config.yaml
vocab_size: 2048
max_grad_norm: 1.0
max_steps: 6739
MLP neurons of a small language model. Each row is named by its layer, matrix (up: input weights; down: output weights) and neuron, and shows model dimensions 80-175. Each number is 128 + 32 x the weight over its row's rms, rounded and kept within 0 to 255.
A block is one neuron, or neurons of one layer that tend to fire together. After each block is what it responds to, as a language model described it from the Wikipedia text at the highest values.

L7.up229 [128 144 194  89  93 131 194 148 119 176 169 153  95 154 155  77 109  60 134  80 110 162 147 163  61 160 132 161 140 165  72 139 161 123 126 146 134  85 152 156 189  79  86 125  89 117  56  97 139 145 131 172 118 149 110 167 103  98 114 140 103  95 144  56 125 154 169 142 186 144 120 105 164 191 112 121 151 192  81  97 172 131 121 110 108  62 146 174 126 160  96 138 142 152 120 145]
L7.down229 [ 79  84 127 130 139 155 116 145 148 112 109 126 190  90 147 125  97 151 108 194 151 155 152 148 186 115 103  65 125  76 120 142 120 123 105  57 149 209 154  96 123 137 178  94 165 167 180 119  97  92 127  86 177 101 143 138 135 154 121 152  96 186 137 147 113  74 147 180  94 132 125  94 130  91 155 176 176 150 160 123 100 145  94 121 159 160  78 159 119  75 145 197 147 147 127 157]
Highly predictable next tokens in formulaic text: second pieces of split words and abbreviations (wi-fe, U-K, U-S, four-th) and template words (children under, Species, include).

L5.up35 [135 160 145 166 137 129 101  91 150  81 118 119 164 164 126  95 126 133 144 164 128 171 145 157 110  93 112  97 171 148 184 149 109 146 140 156 163 132 134 116 134  88 146 173 113 118 131 122 152  85 143  70 147 148 161  32 146 158 161 103  83 133  88 137 105 103 175  71 119 177 134 153  82  87 166  70  85 189 136 149  80 168 160 188  78 153 158 160  85 185 166  87  92 115 154  97]
L5.down35 [141 149 100 111 123 121 106 120 135 119 113 123 140 105 184 136 176 103 149  70 110 129  82  65 140 149 161 133 114 108 157 110 151 157 103 118  75 159 143 175 139 137 155  52 139 112  61 108  68 146 112 136 131  55 149 164 113 104 177 106 164 149 124 168 147 101 156 173  63 141 164 146 158  98 142 118 197 106 140 175 135  84  83 100 135 125  53 146 169 121  77 146 152  89 141 124]
L5.up568 [101 104  97  98  87 137  96 126  80 141 122  81 162  96 105 138 117 198 151 131 130 144  98 105 116 130  93 164 101 164 226  93 146 201 117 120 143 163 170 142 100 121 148 146 125 154 180 124 118 121  78 104  96 116 184 196 165 172 102 157 121 115 142 170 158 147 123 143  79 111 155  91  86 141 149 146  77 131 101 124  54 103 119 162  72 107 197  83 105  96 100 129 117  86 164 156]
L5.down568 [144 118 153 150 135 145 180  97 164 142 125 203 106 131 139 110  86  68 132 159 137 108 162 164 160 112 121 104 177  83  37 158 104  96 103 130 120 123  95 132 114 160 127 151 133 138 115 140 118 144 155 170 153 154  36  74  89 130 108  89 144 143 142 133  77 129  91 147 142 104  86 115 172 131  93 104 168  84 150 140 139 118 134 146 146 152  68 194 117 156 146 157 162 157 113  97]
L5.up632 [ 59 150 112 156 118 135 116 126 168 103 205 148 115 107 123  74  50  89 162 107 114 128 170 186  95 190 151  97  95 118  92 197 176 163 173  95 136 166 175 134 179 165  82 194 127  76 200  89 165 135 140 140 119 163  95 132 121 148 175 148  70 154 103 107  98  92 109 164 150 153 117 116 121 167 155  91 128  94 132  95 117 106 161 150  95 111 143 106 152  81 125 152  99 139 140 133]
L5.down632 [ 90 119 178 128 126 223 145  56 120  50 104 115 107 108 110 119 194 119 136 105 152 130 170 105 182  98  96 168 141 197 128 121 135 132 119  79 128 182  75 119 113 144 102 135  99 112 139 153 102 135 141 147  90 122 130  51 122 139 130 152 119  71  68 128 137 190 134 113 140 134 122 127 124 139 128 187 214 145 179 117  89 105 132 106  56 142 159 120 118  83 117 143 167  96 124 128]
L5.up727 [100 141 117  86 101 150 110  84 137 152 155 107 161 102 114  97 138  92 118 141 118 120 143 179 149 108 109  89 158 145 132 135 176 124 143 111 147 131 118 130 141 132 129 130 134 185 131 151  71 125 153 142 219 154 106 147 128 197 170 128 109 151 135  82 127 115 127 108 118 139 117 171 147 135 110 118  45 110  76 147 127 156 181  96   0 122 124 107 124 122 114 140 153  97 115  72]
L5.down727 [117 117 127 100 138  74 169  58 142  96  94  92 145 177 126  73 170 104  82 127 188 110  99 144 165 152  94 121 170 141 123  98 122 157 131 139 153 125 129 112  77 131 147 111  75 112 141  66  30 126  83 121 199 139 125 125 103 150  93 122  66 172 101  80 120 147 104 112 114 156 158 181 148 112 119 129 125 159 121 147 120 132 141 122  13 145 112 112 104 146 107 134 152  91 119 125]
Byte or sub-word pieces inside non-Latin words (Greek, Cyrillic, Korean, such as Сте_ан, _랑), plus Latin mid-word pieces (sp-a-ce) and sentence-initial fragments (Du, She).

L7.up214 [110 144 184  72 148 108 131 156 143 138 106 157 118  71 167 109 136 156 160 117 105 148 133  56 123 181 113 137 116 124 120 131  87  72 137  98 145 179 140 208 115  96 154 131 123 127 128 146 120 103 121  61 158 130 116 114 116 126 154 110 125 138 159 126 159 124 105 152 184 170 159 119  92 189 165 136 129 107  89 109 115  96  88 120 100 154 111  58 137 160  84 153  86 150 118 113]
L7.down214 [137 138  88 108 120 116 213  74  81 137 131  95 138 162 106 144  66 124 119 157 189 151 109 172 118 118 140 101 234 166  89 111 142 168  80 132 135 132 126 141  73 169  65  98  99 149  71 135  94  91 157 131  79  82 108  89 144 107  83  68 181 146 129 165 129 136 125  94 115 167 103 154 126  87 188 174 101 137  96 141 149 145 154 166 176 130  90 161 127 152 164 171 108 170  91 147]
Tokens that end a place name or date after "in/on/from", such as "in Sp-ain", "in the United States", "In 2001", "On October 24".

L2.up118 [124 191 110  65 210 141  95 155 119 158  71 152 111 100 146 146 169 135 129 131 161 102 205 108 119 145 131 197 128  92 161 133 133 107 159 115 118  93 103 183 173 127  84  59 121 204  65 105 154 169 135  81  73 160 112 117  61 100 156 169 157  65 164 143 139 144  94 123 145 177 123 153 120 141 121 116 104 120 127  71 141 143 111 121 150 103 121 131 176  94 104  95 157 128 169 192]
L2.down118 [114  88 148 175  40  95 129  96 114 123 194 113 106 149 129  90 100 133 142 131 106 150  55 134 153 134 143  73  89 120  71 135 140 144 119 181 126 163 152  57  91 129 128 164 122  91 204 146 136  83 116 185 116 102 166 130 193 170 102  95 103 183 120 120 138 125 180 181 146  88 122  89 137  97 135 153 164 155 142 178  81 150 143 105  90 154 158 158  88 136 170 178  75 150  77  64]
L2.up257 [ 82 173 147 116 143 142  76  57 100  71 136 151 138 131 155 106 106 219 122 136 138 117 185 130 105 162 161 139 202 154 152 104 134  89 136 118  97 131  76 103 117  95 146 135 206 125 176 106 100  95  77 158  89 151  88 169  73 116 113 168 102 111  93 134  84 139 173 101 117 113 140 123 144 190 125  97 135  56 148 140  87 130 127 129  73 123 130 120 160 121  57 133 149  79 124 103]
L2.down257 [142 105  60 136 122 107 186 209 115 167  93 115 121 101 143 172 160  70 110 138 101 146  66 134 113 105  85 146 103 116 121 126 128 176 104 116 171  98 203 144 135 169  89 140  76 101 111 143 138 191 204  82 140 110 163 129 180 104 163 101 177 118 188 139 133 103 107 155 129 137 102 149 130  39 152 158 136 186  72 118 176 117 120 154 172 138 122 134 100 128 167 146  87 180 133 148]
L2.up427 [203 120 109 141 166 107 103  97  89 152  38 171 163  96 121 154 134 180 180 128 116 174 211 183 109 124 167 109 144 141 130 128 177  62 120 143 140  95 142 124 147  72 148 187 151  84 148  44 169 104  93 143 129 141 143 125 183 113 183 155 141 149 100 137  89 159  82  80 131  94  89 127  97 135 161 145  93 162  79 128  87 128 157 141 159 148  86 127 166 134  97 107 151 124 133 101]
L2.down427 [ 64 109 103 101 135 137 128 111 141  73 199  88 102 137 163 121 103 119  68 100 159  67  59  87 156 134  80 153 137 149  99 120 119 175 110 128 118 186 124 126  97 221  98 104  90 174 137 231  89 177 164 105 101 141 118 139  73 167  96 108 140  99 138 120 119  66 133 170 155 122 148 169 148 116 117 134 134  92 144 134 158 135 161 114 139 108 165 140  92 134 165 162 106 101 174 165]
L2.up590 [ 95 154 134 145 168 118 161 136  67  92 152 144 231  91 121 150  89  96  81 157 156 152 174 117 136 145 136 167 111 130 144  55 135 148 126 110 114  70 136 129 107 159  96 160 143 197 105  85 154 130 121  57 123  91 137 161 178 135 188 112 120 123  98 149 102 149 151 137  72 179 165 103 107 115 182 142 165 119 133  90 154  90 203 181 152  91 146 122 187 133 103 115  96 122 192 128]
L2.down590 [150 121 128 143 105 120  90 139 172 128 113 128  60 131 136 102 156 196 196  94 124 101 137 145  82 117 103 106 167 151 103 208 138 140 136 157 154 146 109 104 153 100 124 144  82  55 129 150 135 116 117 171 119 166 120 101  76 155  43 156 155 110 177  74 106 135 133 178 194  87  94 138 134 138  48 131 125 133 136 104  87 137  94  92  87 130 158 123  81 132 134 128 135 142  61 165]
Two groups: mid-word pieces needing continuation, such as Vo|ice, Col|orado, Christ|mas, and Cyrillic ы or а; and prenominal words like such, various, main, national.

L5.up220 [ 87 189 137 132 164  89  92 109 155 183 167 129 200 164 131 136 101 202  78 177 132 117 122 132 103 192 135 115 158  62  59 100 139 178 103 135 135 117 156 121 129 121 126 132 187 171 122 146 202  96  77 168  82 146 117 145  99  42 138 108 173  75 160 142 119  97 150 147 121 109 176 113 135  91 116  74 147 173 185  96  83 114  96 143 143 125 136 146 126 101 209 127 166 105 117  94]
L5.down220 [138 133 131 106  95 164  87 108  90 116 116 100  86 103 110 171 168 132 160 111 136 128 137 123  92 104 125 126 121  68 150 193 114 136 141 131 127 111 114 134  92 140 128 144  76 115 122 105  62 184 104  93 134 153 137 108 115 169 148 130 108 100  90 139 137 153 125  93 182 102 128 103  84 126 125 152 127  72 138 119 154 146 112  94 138  98 173 109 152 123  62 134  71  78 183 104]
L5.up336 [ 60 101 116  94 106  98 121 132 102 180  83  99 218 143 128 148 118 169 185 115 123 202 137 137  92 136  96 123  95 182 134 145 107 163  98 116 127  97 138 154 119  95 166 151 140 128 105 170 129 111 163  57 149 106  94 122 178 108 130  95 107 101 135 155 121  88 161 139 151  71 141  48  87 114 148 140 124 128 132 104 104 165 134 147 150  97 106 111  95 139 113 143  93 134 110 159]
L5.down336 [155 123 170 166 148 139 123 133 139 106 101  56  79 128 137 132 124  71 113  79 100 103 130 141 126 102 161  95 154 153 106 107 122 160 136 159  88 112 154 136 131 151  74 126 129 116 104 131 115 132  97 194  60 102 117 163 100 133 150 131 163 124 151  90 190 196  89 101 110 126 146 177 138 132 129 120 155  84 102 133 100 108 143 100  97 113 142 192 163 120 159 188 204 139 136  68]
L5.up633 [113 129 151 152 128 110 174 144 133 145 181  92 103 146 144 133  79 149 149  89 110 148 143  67  84 189 121 131 137 114 133 108 103 120 150 142 126 116 126 166 134 137 136 222 108 112  49 137  87 152 163  95 154 136 175 154  97 151 176  71 105 164 106 150  87 145 110 137 158 180 107 161 133 101 121  56 177 111 151 164 128 117 133 137 169 134 123  65  88 163 111 146 103 160 141  90]
L5.down633 [153 145  81  74 115 114  74  86 118  68 105 184 160 158 124 205 150 145 107 147 173 130 128 226 113  62  86 153 143 186 173 187 147 117 113  81 153 100 133 148  90 113 126  71 167 125 154 174 108 160 118 123 149 171 191 102 130 125 143 118 159 103 113 137 219 112 128 136  96  97 158 112 147 173 200 130 122 110  79  78 150  92 158 137  92 175 158 153 146  91 137 103 137  79 134 202]
L5.up718 [ 89 165  89 170 164  65 133 143 145 172 148 125 156 108 175 188  95  88 137  99 143 178 158  88  74 191 107 121 157 154 121 177 106 138 142  96 118 168 182 222 115 183  81 116 133 120  81 141  84 158 129 143 162 132 140 177  94 135 189  92 150  84 111 113 134 109  81 113 130 145 189 123 141 114 138 119 138  97 149  75 104 125 119 100 111 105 110 128 135 160  91 104 126 135 113  95]
L5.down718 [160 126 163  91  93 167 129 123 132 101 156 147 124 130  93  79 188 177 155 170 136  86 109 163 136 104 164 124  91 145 143  93 143 143  70 156 142 109  87  70 126  95 147 160 133 160 181 170 162  60 136 140 108 124 138  73 135 136  75 174 135 124 148 170 140 134 178 163 152  90  34 120 114 156 141 162 118 177 128 136 179 133 176 119 153 142 164 153 148  98 139 144 129 143 121 155]
Mostly the word "early" and month or century tokens ("19", "August") beginning time phrases after In/From/During, e.g. "In early 2023", "From 1995"; also some mid-word fragments.

L2.up82 [ 93 139 109 134 143  88 109 102  92 145 198 151 163 160 122 125 107 131  97 152  84 185 127 118  75 129 107 162 159 107 172 174 133  80 148  94 148  92 117 154  82 198 102 108 126  86 156 146 150 166  63 204 136 151  97 187 132  94 131 182 131 199  82 156 115 172 204 103 110  66 153 159 164 178  65 118 106 132 117 122 167 207 115 145 116 106 125 104 163  51 149 172 104 118 113 140]
L2.down82 [168 138  89 171 107 174 166 151 146 151  35  83  63 108 135  93 133 166 161  83 156  96  92 109 129 133 131 120 115 145  89  80 122 181 125 143 111 144 157 101 190  71 128 130 151 168 111 121  81  86 170  80 102 140 137  67 139 169 103  65 162  56 179 156 123 100  65 139 161 161 111 106 129 103 193 122 127  89 121 147 101  80 127 132 131 132 134 140  94 176 107  92 147  99 152 123]
L2.up358 [135  89 157  93 165 163 112 144  89 144  67 224 163 134 150  94 130 173 116  51 104 157 145 107  99 124  56 186 136  95 164 103 111 145  76 112 124 114 181 155 157 161  77 143 162 123  81 114 164 127 126 188 161 168 110  73 120 126 157 132 125 108 150 140 163 144 116 174 104 172 121 109 164 147 153  99 100 152  93 123  87 116 141  71  87 145 107  64 138 106 104 181 107 109 154 151]
L2.down358 [ 99 178 127 163 121 136 137 152 149 132 158  13 114 120 145 147  96 120 122 141 188 116 118  99 150 156 153 124 124 145 119 165 148 127 193 115 106  80  67  98 142 120 107  80 103  97 144 123  98 113 159 139 127  98 139 178 129  88  85 140 155 132 143  98  97 111  79  78 131 117 124 100 129 108  97 187 162 167 150 138  96 148 111 203 148 133 149 159 117 136 125 113  98 180 134 105]
L2.up460 [135 137 131  75 110 146  44 131  86  78 125 127 196 148 153 139 152 139 100 164 125 144 156 103 110 141 144 122 120  52 164 110 170 140 109 133  87 139 140 131 195 171 185 137 106  98  70 137 113 126  83 109 115 153 144 129 117 105 126 120 119 205 131  53 136 140 153 113 153 143  80 142 109  84 135  81 108 136 109 133 134 146 146  97 132 110 100 112 124 169 108  83 105 147 125  98]
L2.down460 [116 145  88 175 140 117 160 125 168 161 135 128  68 123 167 133  76 146 142 106 140  94 124 153 150 113 116 156 139 175 105 123 115  98 168 155 115 151  91 117  61 118  73 116 167 119 159 146 154 116 147 141  85 151 173 123 132 168 128 127 161  40 167 158 113 102  88 149 118 106 233 147 165 180 152 164 118 148 110 148 146 104 105 131 140 111 112 140 142  86 128 177 127 132 172 135]
L2.up564 [104 152 115 125 128 101 117 170 176 116 115 184 175 144 125 100 123 102  97  84  91 183 140  53 153 137 116 122 110  93 181  83 118 152  84 119 143 199 164 168  89 139 149 172 110  83  42 115 114 165 156  87 166 135 127 117 132 131  80 116 168  80  85 161 125 134 118 149 132 104 117  87 159 159 101 104 105 130 120 124 135 164 108 126 135 123 185 122 206 124 139 180  97 122 160  98]
L2.down564 [128  93 145  86 100 164 137  94  94 135 144  49  92 102 162 143 127 181 163 192 177  85 112 199  64 128 148 167 112 127 103 177 142  91 149 158 123 111 101  81 161 123  51 101 116 163 214 142 148  71  96 149  79 149 134  94 127 128 180 145 132 147 136  93 117 136 108 116 120 129 149 226 124  94 128 166 163 123 122  98 119 101 173 130 130 143 112 104  48  92 119  74 172 149 140 147]
Year numbers right after "the" or "in", often opening an event name (the 2008 Summer Olympics); also place names (England) and word-starts (pre).

L2.up359 [155 128 110 131 101 188 156 180 151 130 144 104 122 167 116 103 196 156 159 156 171 192 112 130 131 132 156  75 156 148 197 114 150 161 120 108 119 111 169 148 156 120  89 140 131 155 138  99 163 165 132 141  92 143 145 106 110 162 101  57 124 136 102 180 162 113 133  86 134 134 127 118  96 110 114 152 111 143 177  75 153 145 144 104 210 194  72 107 126 105 107 122  91 127 134 136]
L2.down359 [ 78 152 130 108 168 107 131 112  99 105 142 157 158  60 134 173 102 137 101 105  83  96 178 140 117 144 108 219  96  89  67 164 109  92 125 160 159 163  75 146  86 143 163 148  88 129  90 171 100 107 117 103 149 128 126 183 143  94 132 226 168  97 100  75  94 160 123 129 128 110 143 147 104 146 155 133 125 142  81 149  94 136 130 110  77  57 194 111  92 194 148 156 168 151 129 120]
L2.up528 [ 91 134  82  85 102 108 158 127 106 187 171  99 135 178 115 119 196 124  97 112 107  60 154 156 132  88 130 130 126 110 105 126 154 172 157 136  78 147  75  84 161 142 126 127 151 116  97 118 130 151 164 123 123 169 127  82 149 108 108 160 190 128 132 121 160 121 164 168 170 113  96  86 204 107 114 149 123  98 141 151 126 173 115  96 104 138 112 141 133 145 150 116  83  90 109 123]
L2.down528 [145 121 176 155 154 145  95 136 114  87  99 149 104 106 176 160  60 152 169 145 113 156 128 114 124 151 125 110 120 153 182 149 133 120 103 124 184 106 187 172  87 154 177 114 111 124 162 169 117 104  98 116 124 101 151 186  96 165 144 104  81 125 144 124 105 132 133 116  74 127 130 170  58 137 138 124 113 146 104  71 143  81 135 139 144 141 153 111 181  77 119 144 184 148 164 128]
L2.up685 [150 109  99  58 120 157 162 111 180  74 139  62 205  95 148 165 104 133 149 143 118 158 135 157  94 129 178 181 137  98 159 135 171 153 142 103 128 170 199 180 146 140 133 191 105  95  75 159 111 128 182 106 136 151 146 102 108  76 128  97 137  79 128 109 142 137  84 106 134 103 142  95 131 142 191 136 137 120 141  94 128 112 135  95 139  80 141 192 144 162 162 117 131 148 195 133]
L2.down685 [ 95 194 154 177 118 111  69 166 115 205  90 192  30 179 110  81 149 155  96 123 127  90  97  82 137 165  77  84 140 164  96 110  97 102 129 176 130  90  83  83 127 116 163  81 129 139 157 121 146 112  83 140  86  93 126 156 120 180 124 135 139 146 109 139 102 127 186 135 138 149 107 169 119 133  68  92 103 159 100 136 135 146 147 154 104 169  83  94 140 115  92 133  86 134  64  82]
L2.up689 [164 141 118  35 120 125 128 133 146 168 136  84 153 147 163 114  93 204 149 136 142  75 157  93 110  83 124 113 135 163 100 128 144 120 164  99 122 160 101 107 137 160  87 166 139 171 132 153 117  69 164 141 162 166 185 105 164  86 105 101 173 109 179 125 126 162 197 111 123 156  79 104 156 140 186 149 157 118  83  79 183 107 114 106  74  50 104 151 124 143 138 139 175 153 133 176]
L2.down689 [ 97 107 144 217 140 117 124  91 175 106 120 201 150 132 117 148 153  62  90 144  86 212 161 131 114 164 109 150 129 148 196 138 102 134  63 157 134  92 147 177 135  73 173 113 125 115 116 136 132 180  97 103 118 106  92 222 111 161 178 107  99 108  71 123 123 126  44  91 132  99 137 157 117 136  77 111  93 125 202 165  95 133 150 147 168 179 162 132 149 123 154 129  85 100 136  93]
Mostly the capitalized word-initial piece Ar, as in Area code, Article, Armour, or surnames like Arvo and Arriola; also scattered common words such as had, much, Total, six.

L5.up256 [ 96 119 115 104 142 143 138 133  75  94 150 154 118 107 119 199 100 142  96 118 139 119  97 122 137  50 154 131 174 134 177 107 106 161 144 102 103 160 116 119 132 150  94  93 155 109 109 114 155  81 181 112 189 150  51 118 168  89 113 165 117 129 124 152 130  84 186 114 131 151 136 166 149 109 149 210  93 141 104 168 166 129 105 119 106 152  93 127 125 168 110 119 163 125 115  74]
L5.down256 [163 110 148 131  80 136 145 112 145 150 101 129 158 127 152  83 132 124 116 151 122 139 160 137 112 203  47 105  71 104  88 126 128  97 120 140 119 108 135 129 128  81 166 161 119 146 169 116 111 154  84 181 105 147 202 148 123 157 166  76 113 133 134 105  78 164  77 161 149 123 107  57 142 100  65  66 124 164 168  97  75 138 135 140 117 109 140 119 128  98 129 196 126 120 108 166]
L5.up379 [ 72 110 154 196 107 132  92 125  39 115 155 121 156 103  87 167 120 140 142 110 152 160  94 157  75  96 149  81  83  90 122 120 153 119 141 107  78 117 111 154 128 100  55 129 167  84 112 118 122 126 124 126 140 136 153 133 152  96  90 123 125 199 104  85 124 125 182 134  74 102 146 123 149 142 154 127 145 135 151 124 143 149 151  92 135 119 177 170 176 136 142 108 175 153 131 108]
L5.down379 [180 120 115  75 148 138 175 140 212  97 112 152 114 148 168  76 153 121 113 142 122 112 157  78 194 162 117 126 187 129 118 137  78 155 124 134 194 100 142 102 147 156 216 128 106 164 140 111 140 125 111  94 124 122  89 150 105 160 159 110 112  59 158 176  94 134 118 139 166 149 107 123  80 106  91 146 118 151 140 133  93 126  80 167 116 146  50 127  82 156  96 130  86 165 151 118]
L5.up531 [110 115 128 106 137 132 123 162 124 100  99 111 146 130 163 139  97 185  68 150  93 136 166 156 131 141 144  77 131 169 179 147  54  72  98  74 126  96 124  94 150  92 123  87 153 191 166 124 130 137 156  79 157 156 127 128 109 143 127 114  59 130 151 152 115 102 131 162 124  82  91 169 129 166  54  92 164 103 111 106 162 167 198 183  92 165 145 170 102 154 116 138 112 161 129  89]
L5.down531 [ 96 130  95 133 114 128 151 122 101 159 153 140 136 111 115 130 148  99 177 122 152 116 108  89 151 100 126 189 121 141  97 129 216 199 127 152 143 157 123 130  85 172 134 202 113  77  78 111 170  99 129 161 111 124 115 149 149 141  98 136 181 125 127 139 130 146 121  91 190 146 146 138 105 117 144 189  96 116 149 146 117  96  82  61 173  75 139 132 139 101  96 141 142 114  71 147]
L5.up663 [131 114 193 182 153 147 151 137 131  99 136 125 142  71  68 164 138 166 137 166 106 182 161 152  96 123 219 134  88 116 114 148 131 134 137 134 116 118 133 145 123 119  75 123 140 160  50 138 143 179 159  92 115 112 154  98 146 199  73 156 101 105 183 109  82 115 127 131 171  92 121 140 160 142 110 193 131  96 150 139 132 135 128  88 102 112 105 147 134 143  86 108 175 118 170 179]
L5.down663 [115 112  91  75 111 103 101 119 153 150  83 141 109 146 173 162 126 109 152  80 100 128 162 120 134 128  52 124 130 187 118 117 145 167 134 126 119 140 131 126 142 135 174 139 155  84 175 122 142  67 128 156 124 146  88 132 115  94 170  54 127 162  52 138 176 144 148 142 101 159 101  87  87 148 150  94 136 170 127 108 102 109 110 118 141 139 117 123  93  82 147 135  99 123 100  93]
Mid-sentence content words, chiefly production (fruit or factory output) and won or Win (contests, results tables), plus scattered small, different and word fragments.